MLP neurons of a small language model. Each row is named by its layer, matrix (up: input weights) and neuron, and shows model dimensions 112-207. Each number is 500 + 25 x the weight over its row's rms, rounded and kept within 0 to 999. Numbers have three digits each.
After each neuron's rows, "fires after" lists the tokens most often just before its 100 highest values on Wikipedia text that the model never trained on.

L10.up26:470433470459518478513514443495475455528458511475512503481519427474514505479486488485518512500519466548522520483499492480454510541487493448511505537460505452468471535496476467445531546496492496477470487489500475537523519501483484461475495490502533529516475515511511480484497502495507487479
fires after: "0", " (", "9", "8"

L5.up870:472513515512474448477486510506495458470501543478504541458471553488544512492493540506521540456455485528479500494511527502502544481438506484520482490521474439514524517528523468478497467497524522471439494473506449470483504478538488514505498476495513502522559546461492484437517479561499498549
fires after: "R", " r", " C", " V", " N", "S"

L7.up310:476510520501481504495482472538546472488546468548491499492472473475484490517514521534482475509485487492521502483501510466510530461517539476515495504462503522499458513466524535506514498522528493515519491496519500491478520448488482527496533460460490532477502549488477472490482557491544511467
fires after: " l", " L", " pr", "ort", " le", " Pre"

L5.up502:506494482467471491539535530516456490487471493519530530499524516494521499506549474530487528509493526469563484537537529493448506518494523493493517501505558538485451515532498497512496491508512489496505468548513478488509499535536519521535478498507466481532491498509501492509512532510507497458
fires after: " P", " do", " D", "o", " O", "i"

L5.up1447:487508497490513496509470486533507504482453488519498545522464498573501491499494483515528458461470510485492499496505504502508474460543523496450515451542521503503520520465542492481546513467503486474518495526442543537514461527499499495467509509479498548510455520516511502497503474504494510523
fires after: " f", " F", " ", "s", " Med", " med"

L10.up110:550475497505505515541480542446458450476490477503469440487505465487487497517506552491527489530525487500524497510525514503509515474478514496514481509535516503518478558502513484503481509495471481493506541539491521490504485481501491462533526503469503546515470522525486480465487496535523483489
fires after: " in", " S", " M", " In", "In"

L10.up437:524509498503533497515509516521521492543482482470483519500472502511524509490507489487515474458486476500453502492510503466510489484517482507511485493552505477478449492526488533559508503526516496539516486491510479478504522473512528486526485495518461547496494520481484498494474503474464510469
fires after: "-", "\n", " \"", " (", "/", "–"

L7.up1424:533505442502478510489534503500484570481488427510525527486458531491479473509479500469470516521490502486486504515523540525526530498506476507485489506517504493525511485495493506497506514492491482496482512485447525537495545478502500453462517469506506525494464483487504509565536495541500522462
fires after: " |", " ", "0", "2", "4", " —"

L5.up1242:508470518513513475482489486531501458537502493483507503497511519516485454526529503526535447487403516500516485480492464495470533478432499478492485539505535509457528549505518491448517487503512528529518504530488521489483511513526483505484538511478551511481505524509540522476489499523460493543
fires after: " S", " s", "A", "S", "ens", " e"

L7.up1471:469451487504593495472496505516509509461472476492558498475512521476520473467522526557498496502489499503500519532495509468533485537483547530568478437478472509501474506483500470489488496499523524468523527520544476460500498472506496510526510480489503461511503493507507462525497502473496526511
fires after: " K", " J", " M", " T", " R"

L7.up683:513487492495499530523487536484507520507526519497525552496502501535509513504522458481489537498523482501468550490519437472573497468508491462525492491509531495450451505474499473485483474469518487478515467516501480497554495523535482532505485469488504483513515495522462489487502528487477488494
fires after: " the", " a", " an", " more", " m", "ort"

L5.up137:508432553518540524515496517479493463507503487488476481487503510521523500487499520474468500497534519488485498496522559464522510514519515495500503521488496546481469524505523524502525523509484498464523505549499453494504500483553489487486489511549470480496482508493491523460467485447509499487
fires after: " M", " m", "M", " in", " t", " tr"

L7.up863:517504517509473480490469470508486442493520468475519499493519503480516469501499563490483475501507470460518498556517505513506530499541511552511503444487497518517507475517519449527516521497530511503493455447517518501501489568557485497469492513484466503493529446508429502520483489488481557496
fires after: "\n", "r", " D", " R", " Ch", " T"

L5.up596:536491502477492470511496500469523465459494454524508447484493510549518504467500540525494533490523539472501501477484508482495490464462506500493470507489484548545515508541492576508518497501528514483490524453521511509471516476478551482517523509459510484485495502468508506532503483485538497485
fires after: " f", " F", " l", " L", "ab", " s"

L5.up123:531509499455472474496492499468520511480480501511515482495479495536483508551544573550505475519528535493475490513498537522480494521483502505480504473463497490492502465493490496525548521519440506474494477491551523520466518486498492543488493520490502518544504482531511517512478547512558476453
fires after: " Ch", " f", " L", "Ch", " he", " the"

L7.up951:501464516473529483523443521531527466509488491517527470493484510450497511501489471508487469483487495452528475485541492489503492465511484502537512560503489513494512530469503484462476532534447536551488498498502493523497500516483494555495522529488479497523500482552524483532476494534481514512
fires after: " St", " t", " T", "re", " Sh", " two"

L5.up716:522487460492516451512455536542492504490487488511475467473424531474481445513509516500499495507485517519515504519498532526492536521464531485505475484498525524481534503534448544505486503547528489494500467504521531484480520503471516451495514509479511481542532497519487463546529547487495506521
fires after: " c", " C", " L", " l", " p"

L5.up1259:502502489468513435518465471508483532542531494511491466457520461538518492521481538540529462475509533512496501502493523525474517489479507493508477500523505546524500511500477463473519450509582504494527504499492521527489530489513480481511512487506553547461500516486452497478519520530499520507
fires after: " s", " t", " S", " v", "uc", " j"

L5.up212:554474492519494520479498485533490522511518475466534536504510507507505497477502497505475511476497455480504471522476519443521499504489541528483524477523490494499518501483500477515508498479510455485494515497482442529521490484489501493532465471548480532488521529522494483519452486495517518470
fires after: "\n", " C", " (", "2", " "

L5.up373:521517538520491505504513545527491492524491505488538537526498453538495534492543521490484506482499508492582485474485481528465534486441485464512490554520542497498480494503537477493488519490535460481511496449484490520534510503512508516489521477480510519515554481478497513468507505520485466484
fires after: " develop", " y", " g", " Bl", "'", " Bro"

L7.up783:479515484512483511518545496462488497505524430523523519528485521490471486494460567499509505530488469491510494527490473487517507491483499519503549490521484507483516458542518543502429501498455512507486531506504516487497506498495448542494480510528482443536482497510495485515514496506530541503
fires after: "ru", " U", "r", "U", " spec", "ur"

L5.up896:464483475478500500511477494503472545526496478543503483496512458445537506512490494491471502540433514553540519483500499500541514518512508500473499523516489490486485450504490515492492496536489482512470544447491487504466502500468503479490519486506531477501459470526563481495525482511476515513
fires after: " s", " S", " cap", " res", "s", " be"

L5.up572:527535504537473461495488496485493449538496488476525478488516479486548553512504446489498480477484500496511481453505518503496507479523515496539496503515502512462482482503482507555483530479535457522488477543533503493490459502503492494459532512479511497507469546527464471570504456530488484506
fires after: " r", " R", " Br", "g", " br", " K"

L5.up239:539461463453483486505456485464481556487474519524495530523465507543480487482522518537496467475514506527521509539524495487498554492451488548537472440481498556500479523461520585477501487505479527501506482501545490470487477484495503518483510500503523493527524485488524518470502513480520518488
fires after: " act", " he", " l", " L", " N", "N"

L2.up831:536495490500489474487463538503476450471512496527514447484468532507479472534525498480497477506496524493519501547499511493485490504509553552482495510510508476515511468481496522495497516481501483508493480457496520504477498511467484510494494488504479563453506490501462476518483478489515499497
fires after: " New", " D", " B", " K", " J", " Med"

L5.up714:531488498525489472529501510502507498524478504505500504503439494482536548438468453511488489499490503505513532483482521507497488471472510512488470528527517555506510483499501484465519507505496470551499511479518489499510432515520508457528510518478471553462478540495489494491549480519548485519
fires after: " w", " W", "w", " j"

L7.up1502:486472518478509494484512524487503506462558446535486516432554497502480505511503460524483472505506457455535498486510443463507503521518516516469458553510494484463502502541503495489520520482512509493485469535527515505499498507517506496518486551504490498520506535493511484444468511541508512493
fires after: " t", "i", " s", " se", " S", " p"

L7.up1233:502492509464505521542457525505498495520459456461522499538488517491470501497481507520535545500459531496529478515459466543486536520514452494500518522528526505502503486497525495536512488542496468504473491498515480490499446504534488535516500498515535550448517470476531470495541506465494504496
fires after: "0", ".", "|", "9", " Se"

L5.up219:518523535520504523547461510519524490520559510480455462460554521526516494548516542496472504518589497526489512541506513461498458492520489477493494469556564489489539505472491525459519516527501489549510485490490485451503513495499518456563531481477476481516526560497526500451538464490518520481
fires after: " M", " m", " l", " Ch", " r"

L7.up1257:486494535549495515512471488477493507504550480515489459489505513517481525509489510503503495507459468462534493518515489496505496467577514497548426535500514500516502546489470481572423550467514532467547491478495496501535526507492522525480505493517492509474479496518497491512517516474515500499
fires after: " pr", " J", " Her", "r", " Fran"

L7.up1466:494477537537482569508494531512533486529451503468549464505554472490491516518494489492537511483498505514490481542547503481513492514526521546498496510518486527503499514506472563496464485519495489528487529472547492527475469495495430558470455494530475497531468455486453506519530479492520520469
fires after: "ar", "ü", " U", "ä", "k", "r"

L5.up1371:572498468446528505485489519538501489499513481531508496482460494490503502526505501518467508509511513470507498482494513459481478487563531526491517511499478538483509512481451509490522489499485518519522531515492495540497483500497502496490528488543492482502550540488502475558535468541498530504
fires after: " t", " T", " g", "T", " l"

L5.up1339:545521526535530480547482520438537516510504495518490501455469540505483492524512471499477508534533519497479499545555513462503513508462468494458503511506507459470526499501519486475445475528507497496491480436525491491514482522504509489497498510477513495477492486547492485536474493533461499483
fires after: " b", " p", " br", "ra", "re"

L5.up140:495513471504480487480504482510531484515468518512525478465566462521456469485507498544509513439511484512508477540517551458487442556513522504494476502499472502514542537501453483493490528490519499493475416512528490512523486504512490511469471485516495479480528518467494529519505495470527454511
fires after: ")", " D", " O", "D", " A", " a"

L5.up584:496527512431518488457507494528518492519534505519506503495488502503508480496500497487443505528517468477523482490540496504507458483434485488480516534508508506502511492475535499468481479475470511420466508492489480548519510459488529511468553515495542507546460470484480495496507477488470550479
fires after: " f", " P", " F", " st", "P"

L5.up1030:495450545472530462496497466498510516513498506503493530447493502494493532517482506492515475496552496512521509520512471510490485515470494484550486553505506510514492475468489509496497477500513541493480488513487477494476503510478486541507509525498563529487499520525489500509517480527473507477
fires after: " S", " s", "S", "s", " a"

L7.up1356:507482471496545502554424511497495487494530498478496503502469476470489484497515493473486528503465468454454509483470510516456462502523437482541482505547499446523506479502520516502528501510510477467477489492519484541482488538492484514499516496510516460497495484492499512463532475467519519516
fires after: "1", "9", "0", " No", "2"

L7.up395:514570523511465501470524482492490522509483518544478524498485494505509479525514506485487504530530486536527541483539508504454524478491532490484470484500500502502465484547512539520497511532477451510500577494535457520486514455500483497480499504462531491517531525473510478529518485532462546511
fires after: " c", "c", " C", " st", " res"

L10.up1369:519515493507509512522536547471476479491463515528480471478519514453522513527566520472474509487547474525438512526516495484540509503491501463501447503492469511510491533507466549501572440477508499525494486504477498454539513526505499495510509476542464509465490507517449505523488456535548480489
fires after: " ", "2", "1", "born"

L5.up696:482500461515489497487496478468502494517511444514479511496476487474530528476485511477501509522517464468550480452524487484479488496501516494494507497570486490524461474514512495476515493485535462537469471485478462491511488462542548508499451445510448489492504542505459488545471460513521519497
fires after: " R", " r", " D", " d", " B", " F"

L7.up247:537510496545454500534474469544505526508500551502517533500512468531501463520500504535484518503534464490501507510519520461517487490476503519494502533496524508488431487544519499519493509472488552475496555538501474526498456493493493492467507540478518465497493524489494478501491500469464525526
fires after: "c", "iv", " c", " ac", " as"

L5.up690:498467486489531563514512524517572459518481478538482516491467527515486524496458461506501506494512494484510498498508489527503530510481487511483498503507513509461551542448517469512499470488520529486479525513465441562526477538494521481533493495508515457482445521488519531525507501505516499570
fires after: " med", " c", " Med", " p", "ot"

L5.up1077:478496477499532537476455526504497486495504533513523519445465491463511504478525475486545484499516498507491490478488482467492493527477541498487550514517511497514534505490503494497480534477477476549540477485489479507480523503497460513494519504535493501506475489516473510470527505524501500553
fires after: " S", " W", " N", " P", " M", " Q"

L7.up1133:510487493509454495491447487527485489488484537497513557472475518474455472515491493481475497512462480491497498506453528485522529480517459491501485504536511474483527531517451473524524483521494488425502484534486472480456531482485470496483528454489527541515532398529518495461580497511518499471
fires after: " |", " ", "1", "6", "0"

L5.up1006:446471475497507532464467514516497475498497507503467477506546559467535520511499471536513530489495479506515488527482484500508468486506541492509538480500483493547497516506512487496486497493498503457516490471472512476493539515477519489455496478510481495509469482491437498526481466495480517508
fires after: " S", "uc", "iber", " N", "um", " Ch"

L5.up1168:509507495462496511451479528491505511531505476510479530512501467520485500490491497492484522479516494469497512508548532515503497479518484502450488509538494449507463512447505458516499459493487497498496440540493478507498509488511496565493472520509498497514480540491489489502536461487444495494
fires after: " m", " R", " r", " M", " a", " p"

L7.up59:506461480502556514512509544492518527535498509522509502479470489497517489505493545504476487518488545484501507508487454502479487561470503472483459503532509526513494540471519494471449470462542502512503463532478496523493502477494488531506523533462518449490506483466532526501526517498511467461
fires after: " p", " P", " n", "pp", "-"

L5.up1272:505452496493513507472483456567527419559477514474475506459533502487474498503528497479498507494530477533552459547489491485539523487566495583497530497477541501518515463483492521509494464506490505550499511555479485479499505518507488502526513519503496492475513537503479521518521469503497528507
fires after: " S", " s", " T", " t", "S", " D"

L7.up845:510511483514482521470479541515484527463493519534474514471460501484485462488508517460456509497496550451495514525528464484493524486504479472493492510495502526516517532475543444453494546502518496563481492453496485527448517484504524514470491463488472443497494486506479535493517542483529560481
fires after: " He", " P", " he", " f", " p", " H"

L5.up634:488507466563499498487474497537501501488465510494487510453490511492467521485494514483536512538481502518564461472524497498512494521492530485512489477522572518520470529516490473538487548487523535507443441544530490493484503507506500496521490544525536524468548492530473497512513496458479520515
fires after: " L", " l", " Y", " D", "L", " Al"

L7.up723:530494493456542502493511523521492498483483507537528525489504547496470444526525516536469522514483493473461482503495515488512488519518506497498471493505484451501498501524501478472521498489503475483495513510524518488450520468478490485464459491473534465464477471514482525535508514515441550511
fires after: " ", ".", "0", " M", "1", "y"

L5.up541:452544555464504509512517497503492494491485512527559499491484501497526503501480484534515523478488473470481488520538489522541482495511490472525475451490521477443492517499520504491509505474509504484490497546492493471491553486529543510504495480525505513518507497493502513505491471490485478492
fires after: " A", "A", " An", " a", "aly", "1"

L7.up244:505496548523547461471493537506541527519500470464473457502471545511462536495513480517489505499486480488468467491511506432521468475497466477484532572504489523465457447488488502484486477506462456536527497507493526501526511501532513514493529519490494484476535470503482480507490441529487507514
fires after: " B", " b", "ra", " P", " R", " ar"

L5.up60:518507486520478482522508531470515501505524543475503492538482494499529518484482507514537525509525493486527523479491501491492532486498540451515457512528498520497512467508513478496522457485480499511523483514484485505528455485541506497523507476494509486480498515551522530510526506513575505496
fires after: " W", " the", " L", "-"

L5.up657:517496567525546519554499498528535485479494491538487479490477479473462507498516527500487484493542493505517494490516448483477518516575515483510492512517502499522473520516520517473495516453487498504509473472487522481494496496511498536503461512514520464499467509524523490455516503533504507505
fires after: " S", " P", " J", "r", " s"

L5.up1323:510514493471519515481507479508528495499535507491518466482528486531485467478507457455542573495530474500488536505507461454526513492492493480500492489522453520475463490505528529470525482506517502555493496529532508489502520460498483497451490537524484502536483433475521488512501521487486509467
fires after: " |", ",", " ", "4", "3", "0"

L7.up219:520501496525527526526502532479471534486495487523517497440484536498461511475490492522476497486492504506513529487450497535511516497506505553468461536538501497506491487541480488481494506518478529529481501526453516470479528513498490463470478481484552459506469500514475494517491499553496542533
fires after: "0", " ", "–", "^{", " m", "3"

L5.up496:460485493514544457503532510453491540487553494457464497516511461459509482466529494518527517491514519527522507530497459484495508495494457519557536515502502532513519544503487503506506494506525520515500418501467496501507485487516476486487563520495499466543480499500488471478534515520481517498
fires after: " S", "S", "en", " Rep", "resent"

L7.up1122:496515552505491504535523503483542482516504493507490451512504473469499479495488525491497470542537524484496508491480454496514525474474474506485501516488511492472520465504481519476450525527501480509533514525525499465459511509511523492467504493537489528507509496503484483497476531528501520529
fires after: ",", " ", ".", "ill", " includ"

L7.up180:541527491493550513500493484489519506546469490494554511488501464500496536514483447539511516503484478484524498503501500458542518518501511466494484516475474484501483512500522505516452517474506548490460485517486444505526497579497473476521529531498520522515503555490494488555522527539524505530
fires after: " med", " high", " V", " W", "ld", " Med"

L5.up46:472478524495509490487480521498480499454494536503541484480496489488466496538557505513511477522501497487570448504478504539494538506504505537467508528532436511446548526518506519446465504549545472508509556543508528482521509492517455489481509494507478500557504490517470530476509482493479531468
fires after: "and", " w", " m", " M", "he"

L5.up437:525538500541508488476472497462467524464452482521469523525504475454489525502500509492481468497504484473454486517500504551488552472508514503521503510511476485542476508480503461448467510501514517465508538509498537529468499480537490530499506490506460491488465520472508500520518457490468491491
fires after: " r", "R", " R", " St", "S", "st"

L5.up1019:500499475521495495500504548471517470525477517487482518513461500484516532509540524501478501493520483517515488504507487502509466490492515486493460501489478495505474542483519542486516482558510509512483512503514467517498508482506526515460490471509502506558506518548465528528494536524476478504
fires after: " T", " K", "ö", " t", "T"

L7.up930:510488496502515567495501489519508460493523501528486553526500499494503499561524541490499525503477497537453500552517516447498511535478484494499462533520519511515493520499529562519515504530507500529480494480510484478517473474500523530495479486528498463476491483492426554467493514478494498448
fires after: " T", " e", " t", "her", " to"

L5.up815:543502499499487528534466497501470482525523469456516491481528493505514511494519534469488490507466485459459482507494510521513521518480476515519547491513450479481478493462533498513470457507526528464539545478513522462463477491504482529540537524505539514481517518509483499508518485549454498483
fires after: " r", "st", " st", " se", " t", " St"

L5.up988:491466534508466479496450506521529522501500543509460481481474535479528540462444529517497520476498516471491479528488485503470489518465488503494479531513460472486525479473477482466511485485526475502515485502528447517541468489466499512455543501479497538538573516544480529482543477526562491507
fires after: " W", " L", "L", " Z", " Y", " l"

L5.up1199:532464515479457467468487492565521504483534502542475469505491503486473531488500476504482523497535534540550511462518499486474514479530513475469490515503518493514501521460530490517500569494496505548530493520496475447483485493505478530500499511514514539476495489479458526435543504501476497484
fires after: " L", " l", " s", "a", " sh"

L5.up737:493465515508511501495513503471506442451496537472527487460491528528475497483517497557487494500525477538460508499541518498498536520498495514505441483490511481546492470425507503484521489481514507448512529501463466529514500502532496475487505536513514506534503458517463495483497465489512482538
fires after: " b", " m", "B", " B", "h", " M"

L5.up1037:472463546504499501522514486493497480522522489494453503454535488511466510492527496493534513462506500504531500496492543498486480503463529531482512509480502521487513520516551519495460464488502458528539504555498442538502530492482476510495517500482473470512518555505496505445519499486461554491
fires after: " T", " m", " M", "P", " d"

L5.up1099:490496464470507490512529483438506525503491462498480490461532551517548494510472575518535514503541490499531490536519473476490465464492530502512526560477492514499497546522529471507518485483528493511513541486543477520507485474453526532461510546512476512523507479527450522498496472521483540504
fires after: " S", "S", " Z", " N", "z", " T"

L7.up1283:499480506521485501487473481526524508509468502468484490508495488508516499494491512501495518531505508446484549507554523489477500508503524531493458504502536458505536473530484532482527483497527483468553503532490502519492516504504527492442505500504492486516477508498513490499511497543510530511
fires after: "0", " m", " M", "5", "4"

L10.up315:476521512519520503497485506488511498532480517494496496483468494497484531543483487467524537507516532529504497517521472503535524466474538452540475514539463514496495502498481488543513459495492498531535505525506502464481492505470471470499516537519486466553510504502514471477528505508454471474
fires after: " ", "1", "5", "4", "0", "-"

L7.up266:468500503525501469499498562497497503541483519519467490474515512482478482532460495526484534473527535513510455460469446488460570497484469462476529502517514532453490450530492496524503489453552472513511486510491503419456510502488474524519511460528522480497482495480555487503513482537527508490
fires after: ",", " (", " ", "ord", "1"

L5.up268:468504493482496453470484466512542450484505518538496522495515506519522495440498505485492473463472472507510456508530485472504517466527486513540471492453495515478505436510501494460470493458463466509513499513519467506527504507465543462503510538473497479512490505493478476494494461464497573508
fires after: " f", " F", "F", "te", "e", "C"

L5.up1110:467475494507493523530474499477540522489490523509516498500543514517475482483530513458468496507485495502485501483523477523528486521536493548507420524531529522528493480468476490494505473466514486470497490499454490499513499528498498524514521488509530467518459503481528465437523481527517496511
fires after: " S", "s", " b", " B", "ot", " P"

L5.up365:498482551460510490508484489501559465529495458507540514501520497551507529461437467516482486488468484475491553450487441460481520473527553493501509453499522482503502478513518541510524487511525485456534464454506528517540484496508505526503510495524508522544482464505480508558470520473525540455
fires after: " B", " b", " H", "B", "b", "H"

L5.up209:492463533455473501509494467528481516486493488532542535486527496531451458502506527552554486496451480505520470475496516514454538478523503514486489497460536518476502535492461512464508507497534490473470483520528485452476477475503545509490469481508511495506509491530508519535518493502487475500
fires after: " A", " a", " an", "aly", "x", "n"

L5.up956:478472428527461501491497429499552484525477512538490519506517463562514515507487503520467490494505489461512520473510507493495505483514497487482497452499514515520491468507513464465564482472577451489523484516515457463506488533504491479499483464457508496498440464509482510497446436507510520513
fires after: " F", " ab", "b", "F", " l", " J"

L10.up239:539545514445493512482499473494475440500492541508457474518513484507473506536497533513510508512532466471491508539498481503488485461502465507490486511536494489556533493564489520464500457476522485524537477504491449503584484489540530509502486533512496506468496505498484516495514461526522505509
fires after: "0", "2", " ", " M"

L5.up804:517484523477488536529477519545488492494520485486498459514498484509509485482503478488483484484498471477491545522476505498458493501528491467518518484546464495496510512467519511463531501518474485494506499511552565479489524537525527469459478471508464464504512481484494535527497509486491478547
fires after: " St", " W", " w", "w", " st", "st"

L5.up618:501509515513453512529546480516532477527527475497535453510498461505513517480508455445452482502469501448494507471454494443480558457499490497481524497498514483520510524495501536501491474540499502455512547514530515524483516479524504525501504521475479523508501516475499516503448494506449532500
fires after: " st", "st", " St", " act", " ind", "St"

L7.up1344:471475499501509542517501501510526510507502503474471484472516543485465520518543475494468551508489462544545475445488494439482522524470492529472511512512517489510511558509530467509505502478511486546481460498530474532522480486520518479523550515509468481516488486519483512487479483523481499507
fires after: " o", " p", " g", "p", "m", " c"

L7.up1294:490506475479543525519492477481508514537461497521472531485490500506501482508475503508548494518498517512502515509488529510494514489483512493530535510518509536519508519494541495546467462504516504471473432508482474496483491534547479518433508462583494449499453499529520493456515482496512497490
fires after: " the", " S", "S", "R", " D"

L7.up731:557470522534497509509468519524515468498470515472442512510487500464542497461465494462480516451504490526564513446460476473452517471528509473467494546501477473533508483513542499532477472486558485555497558554496489506522524494546490501474499520510497516508543485505472519423491475489466510483
fires after: " M", "r", "ad", "iv", " m", " gr"

L5.up230:472511482477484515489489515497493525519497497535535536529508490483484551494486526503509559532483534467556493522504524506508475466500500484518477519483517521452497537457518597515471529477526505465507492559502464494510523517517493458432470497479495481510496525510499519477484500525474510515
fires after: " D", " d", "o", "ra", " P", " Mo"

L5.up862:460495505499519471478521466481505480510491498448514508513506451484496469513475521532463492483485495536528526502493503527507523526493490495501529422501486477482464493542512494463490495509486484507469518509477470476500532464469503527518511521471502473482503519463520490481502475518473503476
fires after: "K", " K", "R", " D", " R", " r"

L5.up150:502494487565497501515462451505475493507473447524495514537541464491508495535491526508464510475512525521517493506553487507494550479492520502464495518494499485528500479483477525496490510492504529533508529473489489531503517491495504518535491500478514475498471477503544508508466494484493524453
fires after: " s", " S", "s", "le", "e", "S"

L5.up1129:487537507468482494488501542515475523538448474521511531480489458438517456500460498491552461502462520537471508503520438541530488484511468508478509533529450525538527523473494548507539499508526466518540506511505453493518481492512526467488487472534515530512475482529523502475547522514516505511
fires after: " s", " S", " res", " c", " C", " R"

L5.up295:523525492507469496489486475467536450510480493494511504463488499467501546489492514544451492484518512505495499510510510436468445530487525519485520484480483476468535487498505485491486482504551461511490495455507523475518485533500479527463450529516498555507501497474472459528480542532489492479
fires after: " B", " V", " Br", "B", "i", " J"

L10.up1226:494548487489479503481487500509487533522507493489534543458500504518478467492545486482529450530488511540510447530512471489495472552534495486490523560519486487526520515501490510486464507473488486497475480527496449554512500542490488493512529440541496535492478536499499550494464514546532472499
fires after: "\n", " M", " W", " D", " A"

L7.up80:486461491525486454564462484532515455543534464509531496518525465499493507497519523481501517502519509495522493517479486498551485476505479436532501473479523500547496521511499533538484484514486494500545459470514488502513548462475490475499551489507457505474501503490496486505521501499523490485
fires after: " M", "M", " m", " in"

L10.up977:510479509501475486483488474529484487481512505458502496493511469480494526509475495482502531503476516490539532477534476480497502505528485505541481472486449487471484490525483492493530524549465519493509505515491487530538565479448483471459522525513497517528494498481457500466501469515480547487
fires after: "6", "5", "0", "4", "2", "9"

L7.up893:498500480539486558482534478553506517510481503526500436481499484467496502517449498514440473508481494494495535482505487461502497493523484539493485492458511500528518507490573505516541479474544523534544485500501498535501512547507527514516463537468544520469506513493528474557461474517468460502
fires after: " al", " Al", " El", "el", " im", " med"

L5.up954:514473537534469499470491494496498491482460481525466451492521540513476515434465519526526528462508506493490503509474492499511461514528494441507529529519473493509517491473493486526510522503497435493484512473488519497479524469437487469492497475480497477496511473510483515521525461502544562469
fires after: " l", " c", " S", "amp", "L", " L"

L7.up1079:506498528489508497476468524500501494503507477532522504475482494534516473448507525472528485495508484500541526505543495493486488520519521462527503527486507515516469472438519506492507474483501467504546528500546504495502556492582485457500552531532540522487529499453472516482562479510499464538
fires after: " ", "inc", "r", "m", "ist", "p"

L5.up1078:461455487486510503505492528481545499521497448469467477500442505501511514486493499477459530511489504496499500535533551484517491491490481504485479471502532502492502497515500479508520531471525496483477497501512502593529488517499512480506501494465501494516504505451490504537471507528480505496
fires after: ".", " St", "aint", "0", " ", " |"

L5.up748:455518503507507514512458490531521507497467512535484496450499511506531497500502577475488472471503454508524513483528477525518481529467444504522509472506497567479496491511502487478501471527541477461464505523543492500473498489478434474458506489497525522504516491521473504530473501532491484446
fires after: " v", " V", " S", " qu", " pl", " s"